Part of a small language model's weights.
Training: a variant of Muon for these matrices, 698M tokens, 5327 steps.
MLP neurons of a small language model. Each row is named by its layer, matrix (up: input weights) and neuron, and shows model dimensions 96-191. Each number is 128 + 24 x the weight over its row's rms, rounded and kept within 0 to 255. Numbers have three digits each.
Before each neuron's rows, "fires on" lists the tokens most often at its 100 highest values on Wikipedia text that the model never trained on. A number after a token or word is its count.

fires on: " (" 39, "as" 8, "ah" 6, "in" 5, " As" 5, " as" 4
L6.up1187:162126104162147128125103103140134111055129124091135175181162107119125106068088111147129138117104154169122141121115122135147099155088109135107153091085110088123095066143113141123156112102097157118150102109203144150088157158128147126141130146131132127163150117150146101157146106147119125142

fires on: " " 37, "–" 12, "-" 7, " Grand" 6, "nal" 5, " at" 4
L6.up397:165144133131092128149166119203097119110110125101137110115167104146147144121156081123115124098110155152121104144169174114103138071096117127123158083178122102089100117125141134124142103115145111134151159130105141173105114089106146157133139133131142120124167124108166162110111107125129135145

fires on: "," 94
L6.up511:126104101110168117144163124139089166126155167152122127118115100126148152123155080121136141132121174111147167171134148126160087170140126112123138157110138108165115076085070112097118147108164159116131117109146117139095157127129148160099130135126137101133067148127110120128124129121128153108

fires on: " |" 26, "5" 10, " " 8, " |\n" 7, "28" 6, " Team" 5
L6.up1464:114148118151120123132115155141100142155096167105152177130141143137140147161127094124065110165122130132135159146152117072092123144148107125075145131137164096131135155123122111127118156092122132138096122136105096114156148150165143176118133142099148123154121139159165131146071152158127155099

fires on: "," 98
L4.up435:142106101127127109109172142118125105131152147135163126109147180113102168144122117118106106141135142106119136145148134121105119150101124103132170119162151095142117100111033098110123128096145166137164159124111134148058078175153110146110121140145124105133070150173128107098106138161102143154

fires on: " of" 16, " to" 16, " from" 11, " in" 10, " Be" 7
L6.up1499:131100117164141150141114100155105140135139142134142163109167122130136132072083144130124080132143137185120116147111161110122130160112141146124121137130126133156135127122077134126134184114186133135153164128155108104119089096128125134123140148137115112137120113107139128145108107126165150122

fires on: " and" 45, " A" 15, "," 15, " Ar" 4
L5.up1050:135142173152168120144107132133135126140107147119114117187103141167153128085115118138170133158083101142121120101134140098120103147137144100144150107146086145162116153151104104107140130113151112126164112145116141174125121131147106151131140120096119082114094118120079155144141144163112128156

fires on: " the" 14, " two" 10, " second" 9, " a" 9, "'s" 8, " |" 7
L6.up159:082139134104146145125160145147112140133120110158057162137143140179122136129129109139102147147123139156101132139133090132085144141144118116128113121125100107144096102150107146156102145124130101149087124130110104106156120155169115155151117162149134113114160131137127117121126123118117093126

fires on: "R" 21, "1" 10, "N" 8, " add" 7, "n" 6, "p" 6
L5.up1133:158116172140120089151136170122110132103096078126092164125149138121104107094149118128124173124125133109100102139103112106137094134091132143103121076120147148156143153105103127139164158073140158150112121152093120151128093133083122123135141163142152064113139144077135108134108165142088142097

fires on: "," 27, "°" 9, " and" 9, " p" 5, " " 4
L7.up1271:084138110100090133128096111143137163165142102170119173122132106127101105113123113139111121088112167140123123115087122128111141113100122106113094137127107130162125113166123140141162111126085104113109127103120122134097112121136161147142138130121163078120149145119142109111100165178103164123

fires on: " was" 39, "," 21, " =\n\n" 7, " been" 5, " were" 4, "\n\n" 4
L6.up182:133122152133179117153112145148100142161135121129118124141138127146096135098107100151096145107132161135154187109173124118105160158114119142169124131136106123167152103138110087135129173098129075128109132099131148115098151107123131134146156144114116140137086143113137120111126089094113135134

fires on: " time" 16, " to" 12, ";" 10, ":" 10, " " 7, "'s" 7
L4.up1384:151131135141111124145128142145160119079121144119059080139193141136123148091101144100131157098104110110111079130171147082113075128164086141100151134162158114118128128096124106139140135149153128111155113090145161135174096147132148138132116113161123128138169138127111153120135139104127149102

fires on: " " 32, "L" 16, "20" 13, " c" 7, " l" 5, "–" 4
L7.up973:100105125167148164157142123095124149148115146120123119118145108131136095127089121122146086116160153101119103157082165122131091132127137103111121118092149139135131159142172107107125107118136158125144132119183124134134138112158116143122142108129142119110104121132130150065161119112135124147

fires on: "," 51, "20" 6
L4.up804:118133135134117110158097114134120137098123160101119100115120134068116127111153116092143135130162166144126168106121131116136124146134081081144121123093146102153149089149159138117122147123134108143138161099161147109161111084111178122152105127111156087151160121143157158119128108109133134132

fires on: " " 39, " York" 6, "BL" 5, "est" 5
L4.up666:136116153105158136104126141083123152120147126112141128124125159152139154104152108132137078107117129163159134091109109118131084108086137103116089120130127141091107110149112148127110155143185099111112190169099148168114116164157118112164123157141148125124081123103101119082123118158076137122

fires on: " C" 35, "o" 10, "ro" 4, " c" 4
L7.up417:116103090124064118144110119152116135152138131112073164111132158131114123058114115151116097090127141104102115133116131138121138084140116111112097133087119124146108102108155107130102120129144130061096121147154122100121131085179155137100183107130129161116169102089136144114133144134131129158

fires on: " in" 34, " of" 8, "," 6, "/h" 4, " mi" 4
L4.up246:132104104148110147080099114101143148070125123167149134141158134116142130133129146134124099118110107106070137155130156112104126147145110161138112157153168136168124116120142129167099146111142094126167164153133135077134100182114152154091163128140124093109144104106155152132127107105165095127

fires on: "," 57, ")" 25, " also" 5, "\"," 4
L5.up1403:129120125128144147135115131118113138172105121123148118093112110182137100086113112108159104102104142139165141147133144155138148154129135104151158112120150133155100113137113136135145189132139115111130147105122137107127123119109150125153108150166181104132151100126070109142154154142091121130

fires on: " |" 22, " of" 16, " and" 8, ";" 4, " like" 4
L6.up651:157146176156123156129110122157115152143127084148130104147121063124102109095132136146155124124138112115145136104129075112142125135099124118110158106164143165099134080116140144139115128156134107099164117171132144106162117126169185141175111127143131127157169090112131118102130118142106104115

fires on: " of" 22, " a" 15, " As" 9, " " 5, " On" 5
L5.up1079:160087108156127104119166131143113150150152156109151114111126124154116147108095128148112110094141173145128130154135131089095134127118105101140130096128117111101138160131113126096127135099164126153117124141152108102186183115135117129148156164120113115127122125107138140156118123144148129131

fires on: "–" 31, "." 21, "19" 12, " " 6
L5.up391:097128137164132087156132112118106204123122133125116149127113144100169138140093159133135121129122115086198145124148094131139146117098102138120166167124138121104119127124160131141094121116127103098144099137130135129105132102120101084077141139129139126130135108175096153150142127110156142154

fires on: " c" 27, " C" 14, "'s" 8, " l" 5, " |" 5
L5.up150:150110117163118179135129124109124124126121139101156126115116146158125120140106152123134123115109130133158127112150128189158095129144073119095152133125163157120117147118131107143113138094118104110149155138148133146158173125113121102121107129183156123142164095166156115150113125121091143119

fires on: " is" 20, " was" 8, "ab" 7, "is" 6, "'m" 5, "k" 4
L5.up867:091123119165132117131104093075148094115125105099125087109131137115156128153134115154133126176127135153111128154139104127121136135100122167148113128109106112096141165104125163094143112153098113119198115153134156133143130121078093078075128139132164113127116134154166147117166134121149120164

fires on: " to" 12, " in" 10, " Col" 10, " of" 10, " Cl" 6, " Major" 4
L5.up1069:098109101130128149100084170121143130099110082108084108137154155147148107085130115084141116137134131142086102132121085126115108116119149115095167178115130121141144119144123145151146139151153086104110119111115096096165104130100133135157102155108148090139096119132090161123125187141134110114

fires on: " " 72, " b" 6, " d" 4
L6.up974:141113111151114142135120102142104127106117112127149153137122092140113095155098122171131174140165118119134114167095152065103092148133160134141124174133139129139129140141182135120085138116130131129119114076151113150117167148143097135124158115131119039148150118140107180104126135118125145099

fires on: "," 94
L4.up127:126081104087110113112085113154081157144100147135113136137129129128106123129119097114118123113121163124180168135102156131134134126141147112127159095128125114145149094148154156139103171130101098164162153116142149116105101112132168168171151128120175071129183124136152154173136124084150143108

fires on: " as" 53, " and" 12, " |" 8
L5.up355:109146124161144103111114102117092156103104093163159131159131125065170123091150119098169107176130163159117137126164124112108108108126092127115099124122126139159153151091136188121098142168186156161084135155125132137121090116183134141135126082106135100170130075130122170127109140128103164133

fires on: " |" 42, " " 19, "|" 16, " (" 13
L6.up1148:114140179137147119127139122142095113147143165117155099151132123134093136122139135110162128130155143123086145132101143119111112119128131102084137168142121147135149126091173102126135139127122161139141138095106124128124124150106182132091112103157107113162089108115113122123109099127174100186

fires on: " and" 29, " is" 17, " " 16, "," 8, "end" 4
L5.up1371:176102131146124105089101134160088106150108121098145124124162136113097166086115163088157133094133117133120144154108115120119103179152131104144090132114067102162137127113127144160137131126161127162130107130126099134101162130185143136117129085174140129105142136144189148153143113157177094125

fires on: " is" 22, " |" 18, " was" 9, " (" 9
L4.up956:139147099168094133115166146138070153119147109151123130148105123140121106118132129133133125088093154167103124170095147105181156152115116124118146133114157153114147098158129129057180112120138125140108121139173112103117144150133118120184075192118129134129084110163087136138156110091089113116

fires on: " sh" 18, " Sc" 10, " sc" 9, " Sh" 8, " along" 8
L4.up834:103140141151123123183131084154142120125121179136144132169151145085147146144173143154128130166115152161128148127116148112088145145120149131153134161136171157118110098140141103111156133138112134161147106135089131144114170093160143162152123131138103119179132115143155131124142091112104097129

fires on: " S" 19, "." 19, " P" 11, "i" 6
L7.up1099:152120106151118119155140134137107136137130127144060146136130138107113134132107142099146162108123131100170143114133132100097133132139091140114157080143149153203134149145139133141146100149145128140155118137131123110150183167143102174091105131135130109100169121127123132077137082111138164149

fires on: " (" 47, " and" 20
L5.up1157:095113136145124092133133123119134149135136152079085173138114117113115134119125157119133133164141100131137134102128102140127132133157150061135097165155124123190107090118159143165158129072104114154160109095133091107114116156137155107122150137166130065116122110117142127157120128148167137158

fires on: " of" 35, " between" 23, " " 15, " (" 5, " Between" 4
L6.up1392:149114135126120139175150077120102155121105132141116088122183095166117100141117092092095107131119113141133120134175121130066143102161157100108124127125144120117149123133085119117159142072122106136171128110134124110143110117142109172113127150152147110165131139123103126105124103149108126098

fires on: "h" 22, " he" 14, "'s" 11, "." 7, " government" 5
L4.up480:135109150110119144120121094159096178096130158153086119131119171097129142099092116090149145156114133144116138139129114137085110171167128127126195109125109171142111150143113127143180155153123163155132128128086125160139163144113127096075116154129133150133156091144087126128120119096115133161

fires on: ":" 38, " |" 19, " " 14, ")" 7, " (" 4
L4.up932:118120142139120120154118107134131152128118153120174098110155167153143154180083096153110133104142108159118158115133142137132153146136117131093125142117131082141146139139169110133127150152156154092162125145147125144122115118118128159144083193117121116149100088103139112118078140150128113152

fires on: " of" 52, "0" 5, " " 4
L4.up47:160133146116139123127172099099142111112145105104130135123115075113088159127096082140079109102118144123173117099161075083118108101161120116113123121089162134082124120135109099104128165103165131122135113166134122129148108162128087113101147084182131143149103107146087138113113111132110103109

fires on: " " 38, " the" 11, " (" 5, " as" 4, " its" 4, "/h" 4
L6.up451:118115140103143107137097115139107100092160132117144119151065161124092145153166102122160125124140140161122121165099146073111093121150144078119125094091146156135154112123154110075101115135135103122164136167112085156159077113097133132155143140113132135137170141144110163100091078108169103139

fires on: " " 23, " (" 21, " the" 9, "." 9, " over" 8, " in" 7
L4.up299:117114130175150126124109155101101069134138105166127111115151134144168112119146107091147116085144180170085135151143109099132164083114104152082134085168108102076111159116140118102142100148140175145142123125074158152132137143094140115117122120131148099170093161128101106145144138113118108160

fires on: " |" 30, " " 18, "–" 13, "-" 7, "12" 6
L4.up803:169132172157070150133105158142129093148139111142157111106130136151116119131165104156112106095087134123151115117124139117146094139130123132080172153120131115110133129125156127123092125133157159161113171123126078148091111156169144119181109066192125111132114112151108079133160148155136130121

fires on: " was" 48, " " 12, " (" 5, "-" 5, " been" 4
L7.up952:098147099175104172117152125118124147106087112184143087144160111124112098105155126128096119085170147133127151131141142123147127122147115163082116139135092158115137117118142124093143077134144098156119136098155085101077152109110139143136129135134129103110116176144133112105160080079168146112

fires on: " to" 27, ":" 22, " and" 19, " |" 6, " of" 6
L4.up688:087136120168162096137079061101128134120091121102101124140131114107176136134122103156131104091138091118108118167157118171091124146129152107119114123118129181125096096113083155106177108163113157124115126126124139109157104122101117148112102097152089113114146122146187112132160092140139143161

fires on: " |\n" 15, " as" 12, " was" 11, " a" 6, " =\n\n" 5, "\n" 4
L6.up1109:122149137146117135122084148142101144142127150106128110155169115089117146122160117147106163151122100135088115130101126112114150129103121106100160153124150127118153137092081167155143147113159115162086100126126111112169094167139139128141116171173135123170144137120088128133161110135135119138

fires on: ":" 33, "." 19, " " 12, " is" 7, "18" 6, "20" 4
L7.up650:118128126137113121146110091112167171122113148152114083135133140113129148134139095157138104107109119107114131149133104117148116170131145117160145168147163113140120115123134176153151155123138122091119149141142150162081155137127147089152109142156103096176145125145106120139145067118146105149

fires on: " " 31, "." 10, "19" 8, "ar" 8, "ib" 5, "18" 4
L7.up75:090144125124122150156115142146080189135103138144106104155137120109086150112133122115036105114139091115133134101119142138137126162092111112117165147088154108147134138121088134091113084138124144115132098148113118110169140123161128076164132090167099066100100116099098129103174153175117148105

fires on: " S" 50, "S" 24, "s" 12, " s" 10
L5.up1273:146090114161112127164112141112169110146109140152139082093126160158116186158098150113120109124119156162141134135109119092148145140146089120128141151131130093100134113142106126133190134111135108127169102142144145160107157130129107144129139162117126122127157154122132175083097124120122139134

fires on: " of" 45, " " 8, " for" 7, " in" 6, " that" 6
L5.up970:133103132143136134111116107146131134131161152125127110067166145062167126098156178157161116093158132120109148122116136093104148101125108141130123111171130201133133070121105177100136158154135146142149126149128177130132098171109121114118182150138130144092160115101147098110145085134136147076

fires on: ":" 36, " |" 17, " of" 14, " +" 5, " " 5, " also" 4
L5.up0:158126112113085146123096105153151108152138109157154135131128132091153128152131129148134140129117111110123099109161131145119167162128184115082108124126128143103104123137133120154078150137137105166170148097116185140115131143091148092158132119157154152103128111118151140136182126131087148127

fires on: " |\n" 48, " " 17, " |" 9, " a" 8
L6.up1044:131174125131150139145117140098149136117141136126126139134171150103142155149132140141127151048136118118121136147155146133149153151145156102050143135140118114133160155112117143140105136089141156095070147111121082166196107132150151165092144145177119103122119129119143133096126174165175160108

fires on: " " 41, " P" 14, "19" 10, "P" 7, "18" 6, "." 5
L7.up1474:111114111124129103133151047139138178180082087180131131125118141126132154125137112130145115125118122138144111154139131114143087137105101100092133094144134128095098162125123085115114137108108115123133119176126117120134117166165093100103156144155128113132129109123121147125136161143160120144

fires on: " " 33, "20" 16, "–" 14, "," 7, "/" 5
L7.up1504:159102175113116077107118094122162102157094199113111114120136080106108156106109069138123137116101137135081120104130099112139140152131107143135125139103127134142131087148159100152132146142142152132131100113128168161151107155124126141099173132131142132131129127149131145129133166128151107110

fires on: " " 54, " (" 28, " |\n" 4
L7.up869:144110092114087128144128113136132134123139138124162089149133140100107111125103101100113116119125113128112132094128093113196162164151103133127143114097146077173142131117128172112136105092113178131153146135106118114111148170102155087118112112167126138136169091130138111126158107149137092077

fires on: " " 50, " |" 4
L7.up527:122138133115127131154140098114104126161088135127152147072124130147084092080124126103123141100168155157111168158078142127136126115080125150144115138117092119142147101175128112110143125099154105135102146134129116124145203139177139146120124122141126111100162117089128112128125107133143092083

fires on: " s" 24, "s" 22, "S" 22, " S" 14, "C" 4
L6.up945:153129115122083071105103141133137138130144124164088046141118093137156145124100152132093115154124117193110099127156102147116111085124108140127104119101165122120123145126116128136138112106111098098157097142142118101114135129134114163146120136133110132155147102140095145075140164110111121134

fires on: " to" 18, " of" 14, " On" 11, " and" 9, "On" 4
L5.up51:102101098105115125127153149118105137088112096144111128139121170138135098128118125114100108161135118138084107155138115138091088122148161109107118130136115143126165150111112120139137075168182161122116087123080101106140100162143116072160196159101137104148074141113145128123139132109099115164

fires on: " is" 56, "'s" 8, " $" 7, "$" 7
L4.up318:132140096107142100137167115123157103130105121151149130160192072129119118129124147154141167157118149131159094139170123092168115155109144120144120119117171119144122149141115132101162107097146118140083121162161110126146101131105129124089099095136112137118170152136154143119134101123124125135

fires on: "." 59, " |" 16, " |\n" 12
L6.up1089:116124154152138096113108153149098196158123135115124150148150146063134155094129147114111129117141117151107122137134132152090103160151118086144152119149108084133143154105137148123144090126132127156142137134151155120108088174144086105081098203147082142136111107125160107135091131114128088109

fires on: " (" 65, "N" 8, "—" 5
L7.up1185:138086112148087098129106127121116117131147152135116104116150114099117094098166130115145183106109136119127117125127080135142104142130147090127116134133136108103125118104169181152184130170138110156127118140145096120089102148126166127128119133161154081124123118093123151117104111117128159077

fires on: "'s" 31, "'" 22, "s" 16, "’s" 5
L5.up907:129116118151119161104130058087090129134104186125145110140141100095135151122090129149090142128093160175153118151110138144118123142096150121146157116109108120155106133142137130155136137091092122161094116103135146124136146117121183152141133097096168173110124126130176129130114099155069117117

fires on: " C" 34, " c" 19, ".C" 5, "C" 5, " P" 5
L7.up457:124109070117133139116106094103140174144133164127117091125132129150125137114097139117136088084109208098126152104174169139115096119113116140140133117091139117149130113107125098115122106124129135085153142148162132101128150115133123123096180131164119144110123121104169140144130156097103115136

fires on: "," 19, "." 16, "==" 15, " the" 14, " |" 11, " was" 5
L7.up388:133155134127096117148132132095085128112104111157105119134085126116129107169153138145149095131133158161126119142126146106122117125110126139125150130134131173136132109140136101134127142129126113133118132110153131112142093113144107136201102156126154116124114130092145100083097117115150130106

fires on: " from" 18, " in" 15, " (" 14, ":" 13, " " 10, "," 6
L5.up939:133174124155093166100093130144146147129114102117144089089146130100138075152152135133130150148119140142136141168103125085085130111113086105116122096130114157127157097109138090151140132158092176145097097133110152141136125154122105142166138144177103148100152162116112149137176106134151097123

fires on: " " 35, "19" 9, " of" 8, " in" 4, " every" 4
L7.up1419:150139151214163097145150120112125108121126146160132120116164127172115108151162112116108130107123089105098157155129153130104137153095134090129101117111148129144147112135099159092124135103111098137131102160139141087116137085129162174188170142145132139115075123099123125117098148139120110138

fires on: " of" 33, "″N" 12, " and" 9, " W" 6, "′" 5
L4.up245:131113107137147096152132108077120099067159139140125102144082099120169109146106093117122123139146089118129120097117115115158135116143159125081104105102180145125097097150101126125155151144129136090131142133115111149178095135115135127107114114148132122130137099113109108130116117156111168111

fires on: " to" 39, " has" 10, " " 5, " also" 4, " he" 4, " are" 4
L7.up393:124098172119132145159153141130145112163092166119122103153145133143146124115085114094148163090119102102123097117124108083090143108132107170113113161146116149138120051117120138159110146137163038166131137153097127140114068150165134142167122135123136098155127100123139122061112168122111130120

fires on: " c" 39, " J" 14, " j" 8, " r" 6, " C" 6, " d" 4
L5.up1506:158109112141169114136124153132130130090165130130082106135089063120140097147151138125132127120140100116104118130104141127105115182115160102121082158109119180123161154124126165104127141124123167172143108141117138102106139120121129181124089109187141084147137138142088140085128121113144153113

fires on: "," 76, ")," 11, ";" 6
L7.up78:136141130152119139155145127129119133136135125142094106173133093145142125075112122117099134124119109157178147113190132120145160118137109142140165130136093162166135078149101135119158154140130079153161147162119121154120140099145141144115107089108145057128110113101113152118127129153077117130

fires on: " |" 30, "." 21, " —" 6, "op" 4, " final" 4
L7.up1242:142131160121110100132146083138123177126182164115136159144139111118125146123131153135108129134123124151170135120136108134122121140125110122075125128080071137119140148118144113156167110131148154167082127121151104116143137157141103122124102142105147093135128162114153116124082136133123094112

fires on: "," 87
L4.up155:114125152119133095121055121154135105135158129138116127084107071144092078110117108124133103128126122135132122140116107129138153139157135122144132093140169142172180100142148127137142132152116122160175146093080135100072133106150145148149130142116168100099180118120133174143119137155131144093

fires on: " (" 18, " $" 14, "or" 9, " non" 6, "$" 6
L5.up16:093105141122119092135168090124098136096129140141135137128140138113102128124123165129123104135156099123126167150115133140114141142135134119130136125110123115082123111128135152191087121044150078148106110109130133137111124143122150096112172124131115115151171148106118116123134152149158108099

fires on: "ov" 17, "0" 11, "p" 7, "6" 6, "2" 5, "1" 4
L4.up394:146132145091078109134158104074119154104125073114127159109129122136073142122158115114129130167135140133117115157095127168109139154115140126140127140136126200145145143085076138155147132171121088157133119110118098125142166125085143136135096146133159118124107133095125181135072133062116114106

fires on: " a" 32, "p" 16, " an" 9, "," 7
L4.up553:119112158198134155125102172098106136101085150134114170154143145123099138159162117135107132116094170145147157104139155147133124137134122086152104142111156144117134160123084126155163145120181109147134151171118127146089152197131094154118089128115105109115087105150136142102115151174155149125

fires on: "," 23, " |" 23, " the" 14, " in" 9, " Best" 4, " for" 4
L6.up1290:126145121150093169093137164151132106134139121135120112138157125132151128121101138098106164154103111123179117146135130171146121170121105129123122098122096119109136121157111139133054112132152123156132112106102125172113112174119142160133123136132181097164108119159167108116151118110124144126

fires on: "," 48, " (" 13, " is" 6, " was" 4
L6.up1316:176132118116135109166134116139116162111190156157112129146155086146149119074103124148121135100125152165144147164126136110154104105132094138109131146119164136098115082090131144126134126073112185100091146103209136141129142119152157145097137126107145125130080138143112093094134132130121101169

fires on: " |" 24, "," 23, " to" 9, " " 9, " and" 7, "." 5
L7.up530:116121142171112143141130155108140153106138175101101042148121142116091133093130132127160151123102105123124102092110142081144141111159127118058150119162128119070136108112118137130079075141158135113085096143104101117200112132130095118145169168123116123109114139167147124121124113161159129094

fires on: "," 43, ":" 14, " and" 6, "s" 6, " Australia" 5, " |" 5
L4.up417:167143088110115159131101069162120122128139126160143128145121101087099105173115129155132129130135105103193154145159120107159089125140134128119125130094144144134115128159146104115154153106102161129131138146160118105107144131129179109140129143111161115071153123129166141084135068094098133117

fires on: " " 36, " Tour" 6, "–" 4, "H" 4
L6.up386:161171152135065167139147107128114098126139067128122100147159101166173155139131108114139099101069122143131120151131144125078093150099124138117142111134158122088109131163116138119151089140112169113106170138169138139157117112155132129164129119140127109087149101122136129131127184114148131125

fires on: "1" 23, " an" 22, "–" 6, " " 6, ":" 5, " (" 5
L4.up821:100141125138145080146140121115085120102162129123142100113120108116095158158140135127102125125106155170111133167137127152102140111099099110158101122132174110126135143113165099082134131086122129101124121157117097161148133104092109084107118148124138111169093154114182126148105146143145107191

fires on: " C" 27, " c" 13, "C" 11, " " 7, " co" 4
L6.up21:112098069151095165157157107123124153135127128144124095149144136107130119143114128098126099077101171121127173119136103126179108174164119146128151107142113140126135132075116108128123158094125158157133142143169132108116104131131138176154093123171116165130168127115168143164157124117145142143

fires on: " and" 79, " or" 10, "," 8
L5.up1381:079150120109149125103144121178130137122133104132074110147134120115102117114121126107155172173142136152115102132141126140118126131165116137148122134105163137113142082131127168137103145121155142153102104110070091095142131160140131142130124111121153121150147098145148141105122103094136109121

fires on: " " 45, ":" 17, "." 11, "/" 5, " \"" 4
L7.up714:157083111135133133138134066127133104139168143159162144138132117111142138142120116139101129113131124137085091108135155111124154122102098101170125127151100131087133112130092085112134121115150120096104138129099131145151128157108069131171144155161133132119114121065159143121131076125132160118

fires on: " " 39, " season" 7, " in" 6, "," 6
L5.up1020:133139095160130150093091096132133147085169142146102123133183161110126130143166149093086130121144156139079101150146147122147076138162136112103107128148144158125121146081122133117144174129126179107127166129092155187129121126109092125131138115182140123142164120115160100113110156134128120135

fires on: " well" 30, " \"" 14, " " 8, "f" 5, " we" 4
L4.up1318:146144127132105135165164108138154138151142117113134115132137138131127151131120104119136170160115122102134079123144104144123132050156070103138138141113119152084119091131149106106140097106133135140080139098074143154175087130141135108162160096142163158093154137123150119135120147141142104129

fires on: " is" 27, "-" 10, "'s" 7, "'re" 6, " has" 6
L5.up532:111106134113142074109141118126099118099166123071118149180134133133148149087120126126103127154106161149143120142110109108167110160130128111124122171164140119166119139115144116136145103111177103162090125096131109124172135152127142132084119129135096153146095212142154107092159100102121130174

fires on: ".\n\n" 41, "," 33, "." 9, ";" 4, ").\n\n" 4
L4.up16:169123128158132135144124148105126111142153154126143108126169146106177097143071128115147151131115176161146138153186108113161120122118106127127145161138136143102151135159113157118167108118112137114164106191117184166122112160098165154133154135117168066112155103069141130137142126137102101157

fires on: " it" 18, " song" 11, "It" 9, " he" 8, " time" 7, " " 4
L5.up1109:113141129119140134143169117143116150150144096092062118152158082141134148103126131089119196148123111126105136122148114096086119166127140147093152067177124144146118092106134152136110111099108137116145103153132136134184123125137120105122146116115139148118122133160142169142104119151120093121

fires on: "," 44, " and" 17, " of" 9, " to" 6
L4.up789:148108158100119126123117126104133126124149180167144108116058106130127036130133150130094186049138139117152091156122114106103154121140087085103105107146107120105171123154106141125153151122118122143138150086090086140078100130092123133143154121124169077149105113124136123097134122141144118121

fires on: "s" 40, " years" 9, " War" 7
L4.up914:105118112132137130114108144144123148136111160148148123123168160171100120133142131093122153143089087093127089149086110163112152121145113107153125133129136104119117133159157084169175097150138120112127094101159137102097140134111178148167107111120170166077147140146135123093100091135124156129

fires on: " " 59, "==" 9, " its" 4
L6.up210:099149154124089133139151134153144152139135116085152160163118096129135100119150115173127073115122144143117105111142133131117089137107091146088133122149149105124141111159140059127165158063118136106129111124138104105086114148066131119124136169093143075121122139148182091140125141145139105160

fires on: " |" 37, " to" 10, "Group" 6, " and" 5
L6.up526:107110160144110120092166126134140138148109110166070095159139150093132110120157152096133146140078162187150078124171115173121081094125125114139171084101110096105153127066093133115135147112099094119092127129132077111152086168097115144111140132109147166165102076139176148095118152157154114112

fires on: " " 40, " (" 37, " on" 7, "born" 7
L5.up202:129129106166076117120126115135159146109136086093120143112121137116101062184096125177101058137130144135123177082156098121105096111154129124124120142110163123126114136136140111113131134122171187136160112117134111119100125122141143140162119141119092108101126111131107059127146128112155127143

fires on: " " 50, " to" 9, " and" 6, "st" 5
L5.up1165:122113183135079135111131189118128115140087118148146093132158127132113084150131150158162113099084118141078129131167149101091054160135153142150136178126163133143110139124182121135136120139144130145149128136084135117122094108092136106111139116154163113125183112097112103123139143110159112094

fires on: " |" 46, "on" 11, "|" 8, " |\n" 6, "t" 5, "T" 5
L5.up763:091123134139107152144098148179096113107072119122156123129111105104137133127158137160092142123098144142132166095157143097122085127129113106118158129155108139123139141118125123140121131115127144140116130133134116092115065102105179125100126154173141118084092150138115160184065133123119136120

fires on: " ." 13, "\n\n" 12, "0" 9, "ani" 8, "1" 6, " |\n" 5
L4.up96:100153123111082109147163136118133181130166161152120116105115161159148104150138065157106114124145117151140157132161107144098126116112148128091151114149157140143117154110113131154153111151136136134141116081115106132133147094164159144119128110163136154123135107133129139131161121148104129129

fires on: "," 77, "c" 4
L5.up457:135129100114174123148139167122136159149118108106126156140143163097150129138096078134142099113102148135169119132178138102132096155112127113146146114127159147107112071146138136135120122143175140122132157139105126109096159151132147157082116077127126107117095097163144135090135163153130148135

fires on: " In" 46, " in" 25, " L" 9, "l" 6, "in" 5
L5.up349:114131122140136121154163110143110165119132109167147105122143120083128091131109145133114106147128140129129137159147165131117122118149117132118125129130110110102129158102126141167178121135190095134127121123130143156146127141125093134136171150189084128113166153129089088104149129097163185107

fires on: " " 32, " (" 27, "ri" 6, " and" 5
L7.up1080:100096150126083092093157129140120144136070144103107114111138152120132134133036057129136157155123132089111113179113114137141126167142109130159119120072125121122117131138138179173179166132122122130120141120125127131198131201108107146122132141100181123098106100122102136122103117115125082157